config.yaml
num_attention_heads: 8
vocab_size: 46454
norm_place: "pre"
tie_word_embeddings: false
init_std_qkv: 0.0545
init_std_o: 0.0
init_std_down: 0.0
learning_rate: 0.00126
doc_mask: false
train_tokens: 839800000
max_steps: 3204
MLP neurons of a small language model. Each row is named by its layer, matrix (up: input weights) and neuron, and shows model dimensions 112-303. Each number is 128 + 32 x the weight over its row's rms, rounded and kept within 0 to 255. Numbers have three digits each.
Before each neuron's rows, "fires on" lists the tokens most often at its 100 highest values on Wikipedia text that the model never trained on.

fires on: " ", "2", "1", "4", "0"
L3.up988:106136164198154182094122089106163131173126128118155090116142100112049106060110083147134113159068158087067141136079137124152155139102054156120116171056130090177113137120132099108101136180181130202176098159136138089062105133120113130161092136119071102094131118148146089120157170105116100103156130119089150106106128134164109134085150200122139155112163109101157148120071108083107137110153175179154125085148111152139145177140141138152107102145125124130119106156163173154111080109171183092170173131159086106107142121111060147135186125128137160148140107138097162186060094113079133140

fires on: "==\n\n", " of", " ", " ==\n\n", "===\n\n", " ===\n\n"
L3.up708:087071147133105139100150114124053109143117129142135134147136126158129104147166104132134109163098147124120067089103142130101154125104085085101122165113124126136118141185153152111142115128108181141092218145153144125141195126100158138159104127109124103144106135220135164145195173111112089143127181131085099110125123132097090094165079154116127069095116122148158131212088111141127151151146155118162079154158137146073123079083171191149161125139123089108157118147130115085097087130057121102139086133113119151159105074111155128110136173119141106063087092148114124144144125127130161096

fires on: "0", "1", "-", ".", " ", " |\n"
L3.up18:133122166132145119159186140114108118158129134052070138119136132129133149070163132158203158069103146108163136153102128204152138174147151150120103113132105104134130103149133135078106140073108052142092121062140133086170135112173149102126069147104118127059148153161139109132187134160175099090100134065200149099143115140109142139144096171061141133090129169143079150169094159123112117132174124133073075078096166173092140113066127089165200140075168126127115150084101142094187097163113130135110111125148062133049112101036148130129095114153118141096120128156120086137091120073120153173

fires on: " ", " in", " of", " under", "1", " the"
L3.up239:100111135128163148130168094114087126114108156162130139145140174156094161156105135146079172146134110132122141152120172113156085102115157156093110198123126137171136095182131143118131141149157129167103165131182131146118145164083163147144123148126153017085116135180218164129141161162113162095125150133148128166186069126109130076094120115126154096124137110096153116164095148187124170072161161163111114134120149156148180122133123142151163136088119106116099138152109083171151053089076159120117071125149143115183091082126166164128096154093150040105135115125146034068116133180096133058

fires on: " in", " the", " on", " at"
L3.up333:114144102146154139079108113116141142142151128107092093127069104142107141105131131166151155182096158092122101102087105172159166145099118074231098139092141084190166109168117138173172167125111138106079187095159164187097092094169160194131151124138105096126207121118137064126105123141123134130108130123107125133086101118182120156141085174096153114123039162148110090152143084118101098123150131139109118153162146124192095062087142136148103111084130142114115107160123106141147110079014028073136100178161161168114150136126106078103118123131123167125174114131137167089152153130127156035

fires on: " that", " to", ".", " of"
L3.up765:149135161178137132146101118137094110172091140124164133124088104148133147115153081084110128175090092105114096157125179149152095135135066150143115127142126049147137125143113090108128121122140135126112095165180165065034226103114163130122089128129145144092117092105101060097181089156094135166091148117072130119133164109126133196134134176112186118166083134167111126115108118100159150082095096111102216070114083126165133107088144103152143144127115094108135165126050116063130117131146141104111104084156175123118171133088116187129190112071145131147123157166157116159118113119150141124

fires on: " the", "1", "0", " in", "2", "=="
L5.up1367:148137117163179153112145165140127181184133194110109166141151122113142187117173144122185149216146153128127088158151122108128095077129088098127142106160099139115139113116142129025138107060101180104104179147145158178098105133118080110165176157123176149106203116086119097106118141086129149195123124131159130087143139150179106135139054091115157071149118114110105131124113128149091092142097206121163152100146127063216101117132121156118164131125125131115161066162177104136151067113112056140132125134151151136154171127145152042060130171108157172077146133159139139126199079079113106077

fires on: "0", "7", " of", "4", "1", "5"
L5.up366:116175096095138141153149155063132096141090157146069078188108183150153061085129133155130152134099061158128144171120169177131100138123157141111115101102111122128151178151129133075125126096119114107167191139131154141135162106145107133187102137141081141136123095131118144116135100135182094173084090129073131174080187133091137112140154167156172090076151158177136159163178115152096039121121144178160168051104151098142115117064144145134093153119084099159072038163105127139101136096133090127088042151159131059148118115109154107138157130122142195073141134144071074096156135098106111146

fires on: " that", " to", " before", " where", " until", " of"
L3.up814:111128125168171154113098107150096157159171205130123107139059147164112151100112118093150100179133059139114113137140195216143132075124115118155081086127115104111148162096185143121145125077147167145122084111132076119050166124095171083124109173132110207066162122155117142095219128126071170096133143131130142177118071124114115190054132131105170155176143095158095155175180115119180080104069198145118124166121186114114206108106154126216152167155110094151095133180080079145106084151094101093109146101170118152166122086125085088160127141079112178120109128128140096136096165118144103113

fires on: " the", " at", " from", "'s", " in", " its"
L5.up432:124095129118134113123080127088167145131151113128135138102125088169097126086140119136112171138105148128100127146140102149135124157067096095169106200062135126166110089129115095149166128039122135095119139101155175116118074107194180216166135118112141115128103115136111127049098141162115149092159101141119132193121117135095159176177072140112152112072158134155137139120129114088126098031167136160137113082175105108174061168148128144148105124118138088108125118144102127116114136114111095118097133145115115090138084103111071211139117121111122146182078104156122133092148132076177186107

fires on: " to", " it", " a", " there", " his"
L3.up509:122129139162128113134112156143106088155152065152175146171167087126150151102125126158118141171198137175144080128110160109144156140123106127110149175200128113154141151076101124142128136118119136088160151127132135116031166102154104167114112088181153136118166166166119124070155078141096097108076121135130113105132087158141190160085123112138092106120119114188102126172108187113167100087150123171147164165142164126114116114147194177136171166137165179117139097137085178106079126129175055091145144107154126134149157026115132093090150173109144108099143073152106137103096100124106104102

fires on: " in", " at", " to", " of", " from", " reached"
L5.up219:095100109155068126113100112092113151149114148124065072051114141136171111075194162219107159162145123138080065170116135130128134123092096095116156169085157065147157138157089159117125147143175167189102202141102097162192083090159120085128187113148140119103133101178094118174113165132108153140114140075087100155096102097136145101163082126150122178069112136063143113136122139102085078116098123113140096126116138156210054161124163113139132099108120141131130109138076130134123090133109064157125129128130116073173147126113125071112127123156093131123173132131090144062166117122197156108

fires on: " for", " of", " to", "0", "2", " with"
L5.up260:163180067175128137123109173111154104146141116154150086127150141167121092061124124084134107165138131156112107176086185177103115111142161124086089069119111066147143163089154115132149112114164153140108093105143119153058146087108169144096119125124134144156170152110129124108131175134143129133158115154099178160106093164130116186103101155143141162090159107115101136150146132171121095096112089153146114082094215100150198105182096141119153151084103156097143080139147159136148113100182093043091111152146154164116102123055144155125090165086081144082103050154150158053091132155072125088

fires on: " |", "2", " L", " Result", "0", "1"
L3.up1562:102139130177149125121163089126066086154110116135065115122170105142075091074125079113143171107105053104135115092127125125133096166132056177076120102113138122143154085145110146138109162146169149140130130093114143134140146136150109102140124111125146117092134087152171111119101162120116085121153107096104123122106139150080124129092107138115131161109139095098170119205076154075094175073171162071127075145110131122145117216081142101119186116076193101084148092120156153070139098120128139117129095148137086166105164089096110143083134106110158062022073150100112067120082109100135204128

fires on: " by", " to", " of"
L3.up171:112179110186088161064123147104157106114139200134178164095120091155100100122129109105133164180147086063109124120138153115128139064162108083141096163091094058213126138119133146126065110168100205149075105115110153144122128093134159050118149168128116138167126127131108167141149159095105110138167175115105125122114067088156108197106152118139184123137153155164118153164120085132104091095095165091179118134116124151132115129088105131149145178166149172179077119158110132106087159152107141142111134166154106120118152070143128095105127147124139122158096170091154111118108119088158082086

fires on: " ", " |", "1", "7", "9"
L3.up1073:124112104119163177131106124117088072152083132133091121121143117108141146075139117132126096071104170095167066117155160156153122159060121157088167090169103142117139060064119099093081160132136089121072117130109134181087109110116085128114095167160148084123118136118161119145102105071122163117092100143112119113118075161134122126112143166087191094136142143126083159165103091121085088132181188105145106168113110153161132117153127148125091137148114156114153163039113103136085137155106074189161112075047080139173101071149135128115124207092107158112131171133117180146138102122125205121

fires on: " a", " an"
L3.up635:046175072146107114102151139135138108088121197120107115141129078151115116144144136159139093114155077133156131141119152133162121109178114119185141191161142067143142090148134213100098182095199138146079158110192043100052119087115155140067127164138141160123134094120133126092167095139121097111126112054125079139142108125128109158140101135136089121051160165109142131145161167127090139109140137180106180192084112133132123104129173132208088102193175053132114063193144128147096083110149108134083138112119103117152125092093079136097113122145089155107186093156079101169110103061134094140

fires on: " the", "|", "-", "0", ";", " |"
L3.up683:098149130138172126181194116109112092164134111142105112091140146105114169127151186124134157112114115158145143114169134137131142201088073168143080141126076145147123158109175121111138095075079134158187131112096115131137131147132124173117123145114129120094127125147111166069162107141119124139148120091148103128091097150107140114116146171187126214171135112116116118107063144102109106113181114125142166136161099138085140151123131123143190112051147157072115126103148170095053104121172111175101118131142077091138111078122164149097078156123147154115095122130127104179106147150089196114

fires on: " (", " ", " as"
L3.up157:121214121115104178091125195091082138128102202121109116138117163113123174099147167131136200081111172079122139160174114152112158179108141087149112143099148123121179077194158096132083176092129120129083152116147105127112092141145123147156075078147147137061165145150140094119108150145135120130119130146079129131147174112144075160153105115120159153086072096096078143168074143179126131138064167115102142123125078137120156131146157109099115135108130085106129158140131161139122092076097077105235095113126146188125113114154159165085175089155090165141175130162148157123088189161139120176

fires on: " in", " of", " on", "|", " at"
L5.up772:098149137148095164117140100075135144141114169126069127076138123169109145122114119208155108135097146155074167130144107141134175112088195091130078144112145108149116091170140142124157093104055186112093060130108177142091127069158097143147094123106161109103138131068171095140114093122122136156120097148072115163108153110150105154220138162175126118139125095156118126112126138099065147126179182162108100127165144121185136163127099149209113111129185168147123143166116150109107143112081052117125152166180144083132124119080137165149159171140086164058146105111067123138124144137192164129

fires on: " as", " and", " to", " on", " /"
L3.up1772:145084160135132147105120079151134132123098091201127141095124093115131186136144112139146092090144115166161092121045194163159165159154096084139110156108124105136194190122149111126089079123085139149134191113100096145148109072181186152076118076116140152133191110137099118135115135148116083169092098175107122164131122137104121174131113126144142121144163097127057143123113140157182165113204163116076139130192190157116122131123117185133135120123169123179176087125128138079081107115138211124105061136163135127116090144091159152145145116004147153094081181134061132144126121144141156157

fires on: " who", "0", ",", "9", "2", " |"
L5.up1394:135132133172120110126184079150155098037127129099193135153102144134060118069167125156109078080130152114097116097142141113136125101117115138141122161101096107132159118081169088120115112141150141162156112099127131165127142139170130126114048145075140139112151125156102119146167120133122120148090133105060094149146152143120087204086096159130147149117145114152114097092077084111080210066111134110156120134077111052137127149146130112088096172100169164092078111179166122124127121111176074122152125168137144131111157058153153103096129130085088147041085085077073098088078087145126161157

fires on: " him", " the", " her", " his", "0", "'s"
L5.up1439:135125088172172123155147137127177179083185163105146086112151174184122159115080105080107144158141131129150120175080102174110125068068056140151083169136168084180103120121078164085065134108182112165151166059114160173134073139197120137115161120121118137137129163191093156134118095128090100170111139157154172195198055161170142144107095166140167102124107147130101164138154146154238121120157159158140112155177122106097066096075163104111106166133118133119078117161127101116129100131231094072148111110161157127133123081102093135116119133076112144168107098131114070162129108148114149111

fires on: ",", " ", "\n", " (", " |"
L5.up1224:057168155126129136099152103105146168132180131112090072100149188156095124155155083171106120107157095163087128165154157176111146128090157090123104123163077082147129086128165166179077132052154090152138147050112088198136089106114072071125127171099138127075153145174151126177147068117176090163093120074114144157096141090149157109091098187105161107114138102192066121184151152101132103139145134165069155114135132117095138089064181092154121116143123130134087135147154155116118085132134079099149096106158152122145115123155147172140084141110082187071143090129066099077101153094113107134

fires on: " ", " (", "-", ",", " a", " an"
L5.up74:081148100106106070112142162088148133113149178160127130091077102139106142170119107131141181081100054092158108146124167193143139152143226122098164091102152151138182113127209167155077125125150171147084144111151101110127073130138136162123117170134189124119116086158155060163193101121125102126139175100058130127207150123117159144124129192136214090059098090144087148154113175061113112131130153114101054111054118105143177079114168113159106164101159075157111168123127127145074066109156162079163125101091124153125125122086144175113133128151101207140186122093094105142096115136185124121

fires on: " ", " |", "6", "5"
L3.up31:124117175113157173104113107162109068102059185091134093114193113163122149105129161128156096111133112177123098082132037187138148105083091145145140154151078158141141107086151095118151174114082162123133148185109175211106113113160161134157124087137114118107126219082102113099149127112119085130123057138130165106091082137134109142107128175163105096148165111219094164119140126084140099121122134156124108079112128152164142186205175120112156101099123107153113108078082127085083166104210103153197098122091058128158112129127107153116137095115059143110124171151134179118132060092134147108

fires on: " and", " He", " her", " he"
L5.up699:100158190130072080134158122114120150127129125146065130122110097197126129149135121111166137196079094087145164106120157091147145119153079099137142159094157084204147110113151107186096091144128125111129115160139143180115058114120162133106141155139120160053103112137127148146159131151153149165115094137123141109109116157129155162090134182143119090155066111113161146143120187179123153068112153085188154152107200074153074161065097109164149125074121172152144135111146127227097100162105128125094111110167142136141142148126126135132173113149160151092143078119136036102114059107168137098

fires on: " his", "'s", " to", " or", " and", " her"
L3.up477:094117120168099095123185141083147120174176092157165117081125152170165170103125139155164169099122118161157153108111166138222137152120082106113134118119199085140119104094103109136111137117090148089119180138076111166122123145187091162093086129132143186100170132156165119081214128152099148133097130074145141221134066121092141130130085087147137142108134108216161150137136153123143115095172092142098161133158199083173089178126163145153137166107189126139122175153145142156083074115083209114130164099200150180170096122092146103120198122128141118139132128155131117103119098111151122145